python train.py --n_kv_head=6 --vocab_size=8192 --beta2=0.98 --train_tokens=448700000
MLP neurons of a small language model. Each row is named by its layer, matrix (down: output weights) and neuron, and shows model dimensions 320-383. Each number is 128 + 32 x the weight over its row's rms, rounded and kept within 0 to 255. A neuron's up and down rows have the sign that makes its largest values positive.
A block is one neuron, or neurons of one layer that tend to fire together. After each block is what it responds to, as a language model described it from the Wikipedia text at the highest values.

L6.down364 [ 56 171  58 156 124  92 128 138 128 163 124  80 168 124 166 105 119 125 130 112 175 144  92 118 149  78 119 145 147 130 109 147 138 136 113 126  87 142 159 145 139 132 177 136  88 232 145 139 161 161 144 127 111 162 105 125 142 120 145 107 126  79 101 165]
L6.down585 [ 68 154 193 178 150 174 126 170 117 128 129  91 169 137 139  76 186 139  68 144  97 168 122 168  32 102 131 128 141 117 115  78 145 149 127  92 123 116  97 154 130 129 134 114 166 131  80 149 181  82 118 137 137 103 129  54 158 119  64 114 114 148  88 156]
L6.down952 [ 71 175 150 117 165 155 146 133 124  87 147 118 178  94 153 105 132  89  93 156 160 150 121 175  65 100 108 140 160 126  85 138 172  97 124  96 124 198 143 128 122 128 144 147 151  86 122 175 202 173 117 126 137 103 139 158 180  97 113 107 121 103 157 162]
L6.down987 [ 39 183 187 163 165 141 152 154 134 166 157 119 138 157  97 108 127 126  86 190 130 154 132 130  59 150 120  77 172 140 138  81 166  93 160 109  72 120 120 118  91 130 130 160 166  99 134 154 162 116 125 190 166  84 151 165 112  84 172 172  68 155 157 143]
Responds to: Forms of be, not

L6.down244 [142 117 140 142  82 107  82 166 111  70  82 128 142 124 113 127  87 101 114 130 132 110 166  91 101 146 104 129 130 178 121 125 135  81 188 148 143 153 145 158 125 118 134 171  98 149 175 141 162  63  99 171 148 115 116  83 142  55 157 155  48  98 122 154]
L6.down360 [102 162  97 152 140 150  57 139 150 131 226 138 112 146 168 157  88 148 114 117 134  93 127  71  68 178 112 116 138 112 123  89 147  71 214  78 147 150 140 119 115 128 110 162 103 129 102 121 155 150  90 136 162 163 166 121 169 147 123 123 103  62 133 112]
L6.down795 [119  89 150 131 114 164 125 137 124 145 139 112 114  46 136 111  69 155 152 106 141 148 156 108  87 129 101 127 184 190 116 129 107 142 123 179 134 172 182 109 161 101 147 166 132  88 175 144  91  91 144 111 129 120 161 156 218 167 146 101 125 152 158 158]
L6.down919 [150 136 109 148 129 140 119 168 136 155 159 115  96 179 163 135 125 109 163 121 129  97 142  94 109 159 115 128 122 141  69 108 147 183 207 156 134 117 109 137 135 113 126 136  68 158 156 140 128 115 126 174 145  93 137 128 131  95 207 110  71 148 102 101]
Responds to: Place-name tokens

L7.down136 [149 144 138 131  77 153 112  75 133  68 141 103 177  72 105 128 200 112 122 137  85 124 103 132 148  95 126 129 138 123 137 107 109 153  97 139 164 174 175 143 113 102 119 162 142 151 133 175 180 148 153 127 131 104 133 115 140 112 211 114 180 136 130 128]
L7.down915 [116 134 128 168  48 139 100 137 184 125  97  68 135  54 161 151 150 126  91 188  91  71  91 134 134 116 115 146 135 118 136  65  67 142 153 131 125 121  82 188 116  92  66 118 126 102  86 130 146 146 175 125  90 127 110 136 122 149 181 124 177 132 118 129]
Responds to: Ranking and result words

L6.down231 [ 84 124 112 171  99  74 106 153 132 125 147 139  77 149 156 144 173 164 110 110 154 194 145 161 110 142 166 161 181 124  88 168 108  86 138 133 153 134 155  97 111 164  87 183  98 137 129 121 107 119 113 120  91 139 151 150 105 126 196 107  96 126 162 144]
L6.down274 [132 132 133 134  91 117  61 144  75 167 150 128 123 138 158  94 156 132 139 104 152  96 143 114 122 135  87 105  80 138  96 171 100 149 168  56 131 193 115 121 116 176 146 163 163 138  89 104  80 121 158 139 142 199 149 111 134  72 114  71 144 150 108 100]
L6.down651 [116 155  83 206  59 119 114 116 147  61 128  79  85  96  93 107 135 149  97 113 146 163 141 109 117 123 110 100 123 186  75  92 140 107 101  99 151 140 131  96  57 136 132 151 153  96 122 142 150 103 161 156 165 126 137 107 116  60 187  76  89 159 117  92]
L6.down923 [176 166 123 169 103  81 118 182 127 146  95 149 161  96 161 111 120  86 146 105 125 213 155 120 120 179 124 142 169 131 141 161 110  94 163 153  30 129 153 156 134  94  87 105 117  84 171 123 117 104 141 111 126 141 144 110 131 132 116 114 154  90 111 144]
Responds to: Surname final pieces

L4.down122 [ 74 107 177 145 112 122 122 155 121 109 125  90 155 168 127 134 188 148 114 169 156 139 144 110  69 130 114  88 152 155 141 116 108  93 164 158 139 124 107 161 107 101 120 177  93  78 126 143 100 148 137  96 122 136 163 129  85 162  73  93 120 103 130 135]
L4.down364 [138 137 176 149 103 143 145 146  96 136 119 132 117 157 112 130  74  89 157  95 144 139 143  68  91 135 159 201 144 125 153 158 194 131 161 154 136 186 183 132 123 132 139 205  96 148 131 138 192 105 134  99 138 151 130 133 133 141 102 149 141 126 150 117]
L4.down415 [164 170 177 142 146 157 105 216 174 101 126 138 112 153  96 159 202 170 125 139 177  83 150 101 115 128 175 124  61 155 190 126 145 114 153 130 101 171 120 135  82 108 116 141 172 142 128  71 176  91 111  93 150 111 139 132 137 156 115 153 140 121 120 140]
L4.down748 [160 119 125 128 130 113 114 105 168 121 140 148 104 153 140 142 158 129 114 136 162 133 174 105  96 160 123  87 136 130  64 128 154 123 149 177 136 114 173  98  83  85  77 130 127 105 127  85 107 133 152 184 172 107 182 119 181 129  66 111  69 191 104 134]
L4.down900 [155 133 140 209  95 142 111  62 188 117 126 161 150 199 122 154 124  81 153 132 168 145 123 125 187 123 135 196 111  96 171 174 108 145 195 100  80 149 114  90 147 136 143 119 152 155  92 144 137 100 193 152 131 112 151 182 100  66 117 125 145 152 152  74]
L4.down970 [133 145 117 141 120 119 191 144 170 164 131 126 175 117 144 126 137 143 189 144 123  91 134 131 129 142 110 145 162 121 151 143  83 135 111 127 155 102  67 159 138  98 141 136 128 113 184 111 102 139 107 196 145 193 159  75 130 153 143 126 167 100 182  91]
L4.down973 [133 109  99 156 228  90 100 157 178 132 117 155 106  96  68  73  75 108 144  73 138 134 182 175 160 145  55  32 113 152 129 114 135  85 147  96 134 104 136  91 123 116  64 154 141 115 127 124  75 149  89 130 103 128 119 161 149 159  95  96  72 156 113 133]
L4.down1018 [106 155 197 192 145 117 147 156 196 125 103 114 147 137 142 116 108 102  97  82 106 119 131 175 101 206 141 146 179 127 122 142  93 111 120 120 187 166 149  97 105 105 131 139 189 108 125 161 152 100 101 131 236 146 132 180 118 124  96 142 152 120 152 137]
Responds to: Proper-name completion pieces

L4.down153 [ 78 123 148 129 161 145 135  55 129  92 105 101 154 178 104 146 145 114  95 164  97 113 117 150 179 137  90 143 138 108 174 103  61  73 119 137 140  88 140  93 137 105  75  99 202 118  98 113 186 121 162 122 111 203 143 159 133 123 185 106 134  72 144 118]
L4.down238 [178 122 130 134 115 172  87  89 119 127 120 149 147  83 161 172  99 154 143  87 160 129 140 101 124  76 113 120  87 163 161 169 129 135  77 111 172 145 146 194  75  94 106 190 162 152 146  98 136  70  96 181 118 174 137 108 181 128 116 130  78 153  56 218]
L4.down281 [195 161 157 133 112 145  80 141 135 107 118 138 185 141 142 120  84 131  82 115 169  90 109 109  91 116 119 122 140 113 165 139 128 131  30  64 187 114  96 108 204  98 137  95 123 102  81 134 149 102 121 158 115 150 159 117  92 111 111  99 108 147 112 123]
L4.down294 [123 130 121 126 133 138 137 130 143 190  60 152 119  78 174 192 158 123 148  91 145 109 142  86 133  75 168 133 154 147 112  75 182  95 151 150 179 138  82 108 148 129 159 105 130 181 159 129 136 163 134 113 134 104 126 110  63 105 120 128 135 125 112 145]
L4.down435 [131  89 111 155 115 187 171  59 103 133  98 106  82 132 122 143 119 192 142 151 155  99 146  98 165 181 121 112  92 100 108 137 126 137 179 104  88 111 104  95 119 118 122 171 161 160 131 133 153 137 130 137 164 113 126 110 111 119 104  75  63 144 111  60]
L4.down547 [141 187 117 126 173 163 144 108 113 123  90 179 134 135 138  81 140 103  92 144 144 134 138 171  85 153 123  90  94 106 174 111 142 144 128 142 170  86 148 177 117 104  78  85 167 138 147  92 117 149  77 168 147  87 105  93  92 104 199 116 113 132 138 121]
L4.down628 [152 139 149 167 124  95 197 112  86 127 125 114 166 150 107 130 155 142 146  74  62 121 133 124 103 119 150 154 158 149 120 112  96  95 118 135 150 144 104 105 163 114 121 122 117 187 116 192 164 100 144  69 178  85  93 165 143 153 130 156 133 129 171 114]
L4.down643 [163 100  78 170  77 147 138 138 161 110 153 123 120 146 112 117 159 161 210 123 209  87 121  87 154 141 136 100 136 111 115 128 157 126 107 165 155 152 125 118 141 114  72 134 168 134 106 143 174 153 146  91 168 155 182 113  86 126 205  75 116  76 129 137]
Responds to: Biography "born" and life events

L4.down58 [ 93 163 150  74 146 154 154 114 140 132 143 178 175  89 168 175 114 137 140 114 181 148 146  91 156 161 129  96  61 130 150 108  98 128  73 132 147 167 126  94 150 142 116 131 142 202 106 130 124  88 100  88 152 132  57 122 115 128 110  92 113  55  87 162]
L4.down173 [122  46 112 144  93 143 129 106 141 146 100  60 121  32 137 201 138 150 113 114  84 107 129 130 127 140  97 137  93 117 139  98 131 107 119 115 108 149 115 119 152 150 102 151 162 109 120 113  87  89 149 145 148 137  79 109 167 146 143 135 120  77  72 146]
L4.down184 [119 111 165 124 137 164 109 127 126 123 100  86 146 120 181 116 153 181  76  65 162 101 174  74  86  78 104 151 119 124 102  93 142  97 176 124 123 138 211 105 128 104 132 176  69 126 100 116 152 121 128 122 134 132 144 136 125 159  79 180 163 111 133 126]
L4.down269 [172 103  70 131 145 100 158 176 128 197 134 102 163  88 112 132  93  98 145 111 107  93 123 136 135 145 171 172 167 127 115  74 171  86 184 100 127 119 105 126 100 124 128 114 120 131 159 120  96 155 113 126 111 156 135  81 129 118 125 120 171 115 162 144]
L4.down303 [124 103 123 106  57 115  87 143 139 122 112 104 122 100  81  97 159 140 128 107 129 129  93 137 119 122 145 180 126  88 124 204  81 180  71  83 185 189 183  98 135 167 137 131  68 163 125 180 108 148 154 126 149 184 132 170 119 128 176 139 134 123 107 117]
L4.down543 [134 141  86 102  94 116  91 100 122  85 126 132 143 181 156  99 191 164 142 192 166 108  79 176 157 136 135  91  89 102 160 129  90 112 128 155 128  81 100 126  33 133  97 119 173 154 136  87 113 182 121 146  57 144 189 162 152 134 126 101 152  34 164  55]
L4.down1002 [112 172 139 194 122 147 154 144 109  95 113  87 156 160 139 104 127 166 148 127 131  82 159 166  98 107 126 109 138 145  90 111 115 135 105 122 114 152  94 143 133 109 162 182 134 116 144 118 147 102 136 136 193 157 109 160 127 120 194 163 113 129 158 125]
L4.down1007 [ 93  99  71 114 117  99 124 141 115 159 135 162 128 127 140 141 150 119 112 122  97 142 153 176 129 108  68 130  88 144 147 143  62 124 175 112 131 130 115 109  63 130 142 172 125  85 143 154 125 148 141 117 147 142 140 108 122 150 128 120 132  60  81  90]
Responds to: Wikipedia heading closers

L4.down78 [119 109 195 135  70  96  71 103 138 194  94  90 110  94 167 141 144 128 156 133 163 119 120  96 130 148 137 153 110 174  72 197 150 111 148 180 123  95 155 158 176  95 110 112 186 144 135 148 131 107 168 133 115 135 128 135 131 145 102  45 140  61 123 105]
L4.down236 [117 131  86 121  89  98 152 108 125 180 207 199  99 100  53 130 155 174 179 139 157 114 102 114 119 115 159  76 157 138 123 140 186 186 106 124 122  82 141 104 118  92  39 128  98 128 109 142 139 120 156 116 147 126 169 154 114 135 132  86  94 135 121 151]
L4.down255 [ 62 145 115 172 148 178 159 177 109 116 141 150 119 123 123 161 163 130 134  76 186 187 122 134 114 180 127 101 148 174 134 105 105 119 134  74 143 138  99 155 123 126 203 120  71  93  74 125 143 112  61 167  80 125 173  87 125 129 128 124  90 141 154 133]
L4.down451 [131 167 116 200 122  90  99 173 188 160 104 146 139  94  94 138 112 138  57 114 122 151  99 178  95 200 123 116  99  89 135 101 151 186 142 132 122  93 135  76 132 127 174 121 141 150  87 157 134 123  88  98 136 138 158  76 125  85 167  85  88 149 122 157]
L4.down474 [116  89 114 149 121 100  54 108 106 129 140 133 100 109 171 107 127  91 102 136 154 167  91 102 119 130 156 169 132 142 120 162  62 110 122 144 106 159 152 154 136 124  64 147 145 122 129  99 143  68 180 119  70 206 184 183 130 126 114 212  90 136 117 142]
L4.down722 [113 124 127 131 173 157 114 126 154 104 219 125 147  97  93 140 121 119 124 132 137 133 157 140  87 123 105  73 154 152 167 106 139 133 114 119 122 110 133 109 159  76 143 168  60 170 113 127 210 165  89 134 148  59  74 125 149 131 115 118  73 137 125 160]
L4.down725 [123 157 148 157 137 101 179 104 182  67 143 135  71 137 105 137 148 175 117 162 128 151 106 159 198 124 135 121 116 152 139 113 130 169 133 147 152 125  90 147 130 148  79 149 180  76 108 196 126 116 113 126  83 146  88 146 161  93 175 126 100 147 139  96]
L4.down928 [ 93  97 134 123 139  89 158 151 155 137 114  46 141 124  81 154 154 195 136  91  90 137 108  84 121  80  72 103  89 128 145 116 175 144 138 105 184 151 161 129 134 127 143 141 123 109 120 136 205 115 179 154 126 132  72 158 178 201  96 148  81 115 107 133]
Responds to: Formulaic Wikipedia nouns

L6.down12 [129  83 152  61  97 179 110 137 160 113 145 102 136 119 146 198 139 110 146 167  91 108 148  87 148  92 150 131 123 190 137 157  76 161 109 187 149 110 125 138  98  78 136 123 114 150 102  82 134 127 130 116 181 171 129 136 182 154 161 148 146  76 154 158]
L6.down458 [115 152 139 150 133 125 135 180 151 157 150 135 135 102 114 157 172 140 183  98 127 186  87 117 131 130 131 217 121 104 138 131 142 177 126 124 190 176 137 151 177  97 135 128 116 144 148 109 129 114 129 122 189 127 118 143 128 164 149 172 168 152  70 133]
L6.down652 [209 117 129 163  83  78 132 175 125 129 155 142 139 208 109 123 117 179 181 161 188 115 196 135 116 133 164 164 119 148 110 167 157 127  76 148 145 146  95 114 109 133 222 145 143 136  89  98 133  95  82 104 129 149 126  86 123 124 136 103 137  53 173  74]
L6.down753 [125 100 103  99 142 161 110  54 107 126 143 188 101 110 165 154 148 134  82  85 150  67 169 150 144 179 156 144 178 115 136  65 172 139  88 153 101 181 100  72  88 126  64 130 112 153 167 107 140 193 204  91 161 156 181 162 108 116  98 118 133 124 155 165]
Responds to: Section heading closing marker

L6.down336 [119  68 179 112  96 128 109 168 133 146 128 154  84 121 150 140 195 141 154 146 140 159  73  20 193 108 122 122  81 101 156 173 145 163  96 103 130 130 145 161 161 143 203  76 152  70 142  83 119 118 116 153 162 102  88 117  81  86 165 132 105 114 131 185]
L6.down409 [ 79 103 106 124 137  90  78 150 123 159 116 148 126 115  85 103 153 200 147 144 160 104 137  99  83  90 184 132 131  98 128 164 106 136 131 173  97 146  80  25 178 104 126  74 108 189 125  84  67 120 155 149 163 149 127 155  72 134 158 144 156  84  89 128]
L6.down841 [172  44 128  71 106  76 131 130 146 149  98 117 168  94 127 121 177 133 140 118 131 120  71 104 129 106 133 141 138 170 120 100 174  96 144 158 112 126 102  97 159 159 121 154  61 169 100  93  96 186 157 133 171 116 121 150 131 147 125 147 197 114 140 180]
L6.down927 [ 83 102 112 126  67 124 125  63 103 197 147  92 113 103 154 122 117 166 131 139 102  91 146 143 115 103 134 160  77 121 106  88  77  98 136  96  95  82 119 121 185 113 115 131  93 103  97  84 102 143  46 162 146 166  99 149 121 135 100 103  57 117 140 116]
Responds to: Kinship and title nouns

L6.down205 [156 109 146 177  80 116  97 152 118 167 106 136 160  88 161 164 104 123 109 121 131 121  82 171 103 114 157 115  71 217  93 161 113 163  85  80  95  74 126 156 118 207 162 110 125 101  61 120 135  71 191  84 188 103 144 116 153 130 116 144  74 115 138 166]
L6.down430 [133 166 117 194 124 110 129 127 110 108  93 131  33  74 147 139 242 143 112 130 143 126 145 105  62 131 113  93 164 144 157 134 177 129  85  85 148 161 130 105 114 146  98 186 174 124 119  82 190 184  92 119 139 115  94 131 130  84 112 107 139  80 116 158]
L6.down852 [129 123  73 160 100 126 170  77 120 120 124  99 129 139  74 110 129  94 126 111 144 153 137 151 124 168 124 102 123  86 126 148 100 133  90 130 122 172 122 120 114 135  89  53 141 112 136 107  99 113 107 152 147 155 138 130 133 111  79 131 164  72 129 139]
L6.down970 [112  81 127 147 144 116 130 118  83 109 104 105 120 109 116 149 125 122 113 122  95 116 139 155 139 124 141 130 132 146  62 198 143  97 151 125 155 110 166  94 160 127  94 107 124 145 149 102 130 138 143 130 127 126 147 103 117 110 137 130 185 102  89 169]
Responds to: Past participles and "born"

L4.down95 [ 56 155  98 153 152  99 116  96 146 158 141 139 144 137 111 128  65 132 152 119 164 102  98 124 106 110 105 140 114 157  65 169 108 114 136 166 130  84 138  96 135  77 136 205 144 121 134  76 167  78 196 142 129 117 122 123 134 106 115 111 125 167 147  98]
L4.down418 [106 133 142 144 117 140 119 153 160 100 131 115 189 123 116 127 130 127 127 131  91 119  79 115 148 109  81 133 114 217 140  83 160  90 160 149 181 141 164 157 168 177 154 140 124 125 146 111 132 192 132 186 137 156 157 136 150 136 120 178 102  99 151 144]
L4.down590 [ 79 142  62 135 175 108 144 164 107  40 180 172  55 221 193 122  96 131  67  48 156  50 143 117 112 108 137 142  93 119  88 124  92 164 117 185 139 147 177  99 141 116 142 130  90 151 101 157 102 162 105 139 114 151  98  78 134 125 154 138 144 183 105 136]
L4.down640 [100 115 147 231 152 135  95  86 125 154  82 163 114 123 131 111 175 132  75 163  98 104 191 136 128 112 112 173  88 133 132 103 104 155 167 137 122 122 105 115 150 161 135 143 158 165  82 106 175  50 141 143 118 142 141 149 137 111 166 133 143 145  97  88]
L4.down687 [ 38 143 129 148 148 137 103 162 133  96 108 119 232  89 149 146 165  95 145 148 155 126 114 131 112  98 105  85 102  93 124 113 135 125 144 139 109  73 101 109 106 137 145 145 130  97 115  64 178 111 132 123 116 138  93 172 191  81 130 133 108 199  71 125]
L4.down751 [143 131 157 144 213 115  80 110  61 172 133  83 193 120 148 146 128 158 108  90 117 111  91 131 171 117 116 156 110 157  73 136 105 132 118 136 132 144 131 123 123 130 108 120 134 152 161 101 132 143  90 167 108 170 148  87 110 108 141 115 120  94 121  60]
L4.down814 [126 140 169 201 184 163 208  45  95 104  95 146 170 130  92 147 112  92 112 149 152 138 150 129 151 125 153 158 106  93 139  73 175 151 126  97 138 134 209 172 144 152 135 129 129 159 145 131 121 108 128 128 113 108 134 150  61  67  91 119 150 111  96 117]
L4.down902 [ 91 114 135 195 136 127 156 154 150 108 143 187  84  86 173 115  98 114 187 156 126 142 177 144 149 155 127 107 168  87 124 153 154  85 121 124 158 117 156 124 158  96 125 151 151 180 159 141 147 106 139 129  93 117  60 161 149 132 153 123 141 101 130 102]
Responds to: Name-final word pieces

L7.down691 [120 126 129 162  81 143 148 110 137 109  87  96 146 108 112 116 164 113 114 102 103 115 166 160 121 127 102 180 136  97 130 124 135 160 136 112 143  95 149 145 120 135  86 160 135 115 160  81 128 148 150 180  92 131 160 172 147 121  90 135 138 136 113 128]
L7.down868 [105  77 131 110 162 134  87 149 121  97 113 128 122  74 137 200 116 165 130 131 139 122 155 144  92 131 141 169 153 135 140 106 130 143 104 166 107 157 196  97 103 156  69 159 137 176 148 123 169 162 127 154 156 126 131 131 150 109 143 144 124 105 126 134]
Responds to: Closing equals signs

L4.down219 [ 92 103  78 115  99 110 132  58 126 156  94  48 142 119 149 150  97 130 120  42 173 158 106 145 132 116 118  91 117 191 114 184  70 130  96 142 140 157 152 134  80 136 103 119 121 173  89 116  97 124 157 156 141 160 172 110 181 150  89 154 133  71 171 167]
L4.down240 [ 97 134 166 145 109 133 100 149  85 145 180 125 149  71 178 182 179 111 160 149 153 118 125 128  89  94  84 146 127 125  91 149 101  60 100 117  79 103 104 148 109 112  85 159 113 108 118 107 139 150 168 143 143 190 143 135 123  93 158 102 129  58  94 132]
L4.down386 [ 80 129 135 135 152  95 142  85 114 138  96  77  98 117 137 148 129 123 198  76 114 204 121  80 152 133 119 150 139 153 120 180 114 148 175 132 174 185 161 148 122 173  98 138 123  91 103  86 149 203 153 131 131  84 117 124 105 142 113  73 119 139 115 140]
L4.down421 [143 127 104 159 147 129 158  74 108 156  87  99 124 145  86 130 157  94 107 151 152 173 135  76 104 128 134 155 114 153  91 129 132 105 111  75 132 126  95  91 122 122 176  62 122 119 119 164 118 110 116 129 130 109 173 129 177 100 106 139 149 105 174 117]
L4.down701 [ 55 181  81 140 133 140 136 125 173  96  91 136 112  79  82 117 188 199 165 104 141 210 165 185 152 161 126 146  66 176 101 146 142 137 161 130 105 108 126 144 146 132  91  75 187  98 107  96 150 139 172 171 153 142 100 165 150  99 135 141 118 149 134 105]
L4.down787 [136 152  47 155  99 146 144 104 121 120 160 110 112  93 155 130 138 188 160 109 102 128 148 110 138 130 178  98 122  93 150 134 132  95 211  98 158 119  80 142 116 125 151 159 148 126 107 152 138 128 137  91 120 104  68 156  53 187 154 136  60 134 121 141]
L4.down790 [137 126 134 138 122 149 125 141 185  79  60  94  47 122  93 105 139 122 147 113 181 139 128 118 144  87 105 158  90 102 156  92 101 153 165  76  88 180 177  96 154 146 134 145  89  86 128 130 122 121 155 128 109 106  98  91  93 138 199 102 150 119 117 128]
L4.down993 [ 77 130 149  81  96 171 158 134 100 148  89  80 127 123 172 118 120 131  84 129 151 137 138 127 102 115  67 131  69 175 181 176 131  98 139  92 148 135 173 143  98 131 164 146 120 141 132 141 125 139  96 181 149 151  85 121 110 163 166  82 123 126 125  60]
Responds to: Intransitive event verbs

L7.down658 [117 156 169 143  97 114  93 148 176 163 165 186 147 124  79 171  88 174 148  99 206 104 140  88  71 123 128 149 170 123 192 125 180  81 121 135  93 122 157 150 169 109 107 125 101 171 138 158 117 132 121 139 141  95 134 168 135 104 143 195 159 133 158 149]
L7.down786 [185 117 111 103 108 142 116 135 133 151 119 133 169 138  97 142 107 103 132  62 147 101 128 125  84 109 175 156 184 128 129 148 150 105 113 131 117 137  84 156 117 129 119 164  74 101 152 126 145 121 145 207 179 124 116  94 208 151 175 161 148 116 116 146]
Responds to: Place-name word endings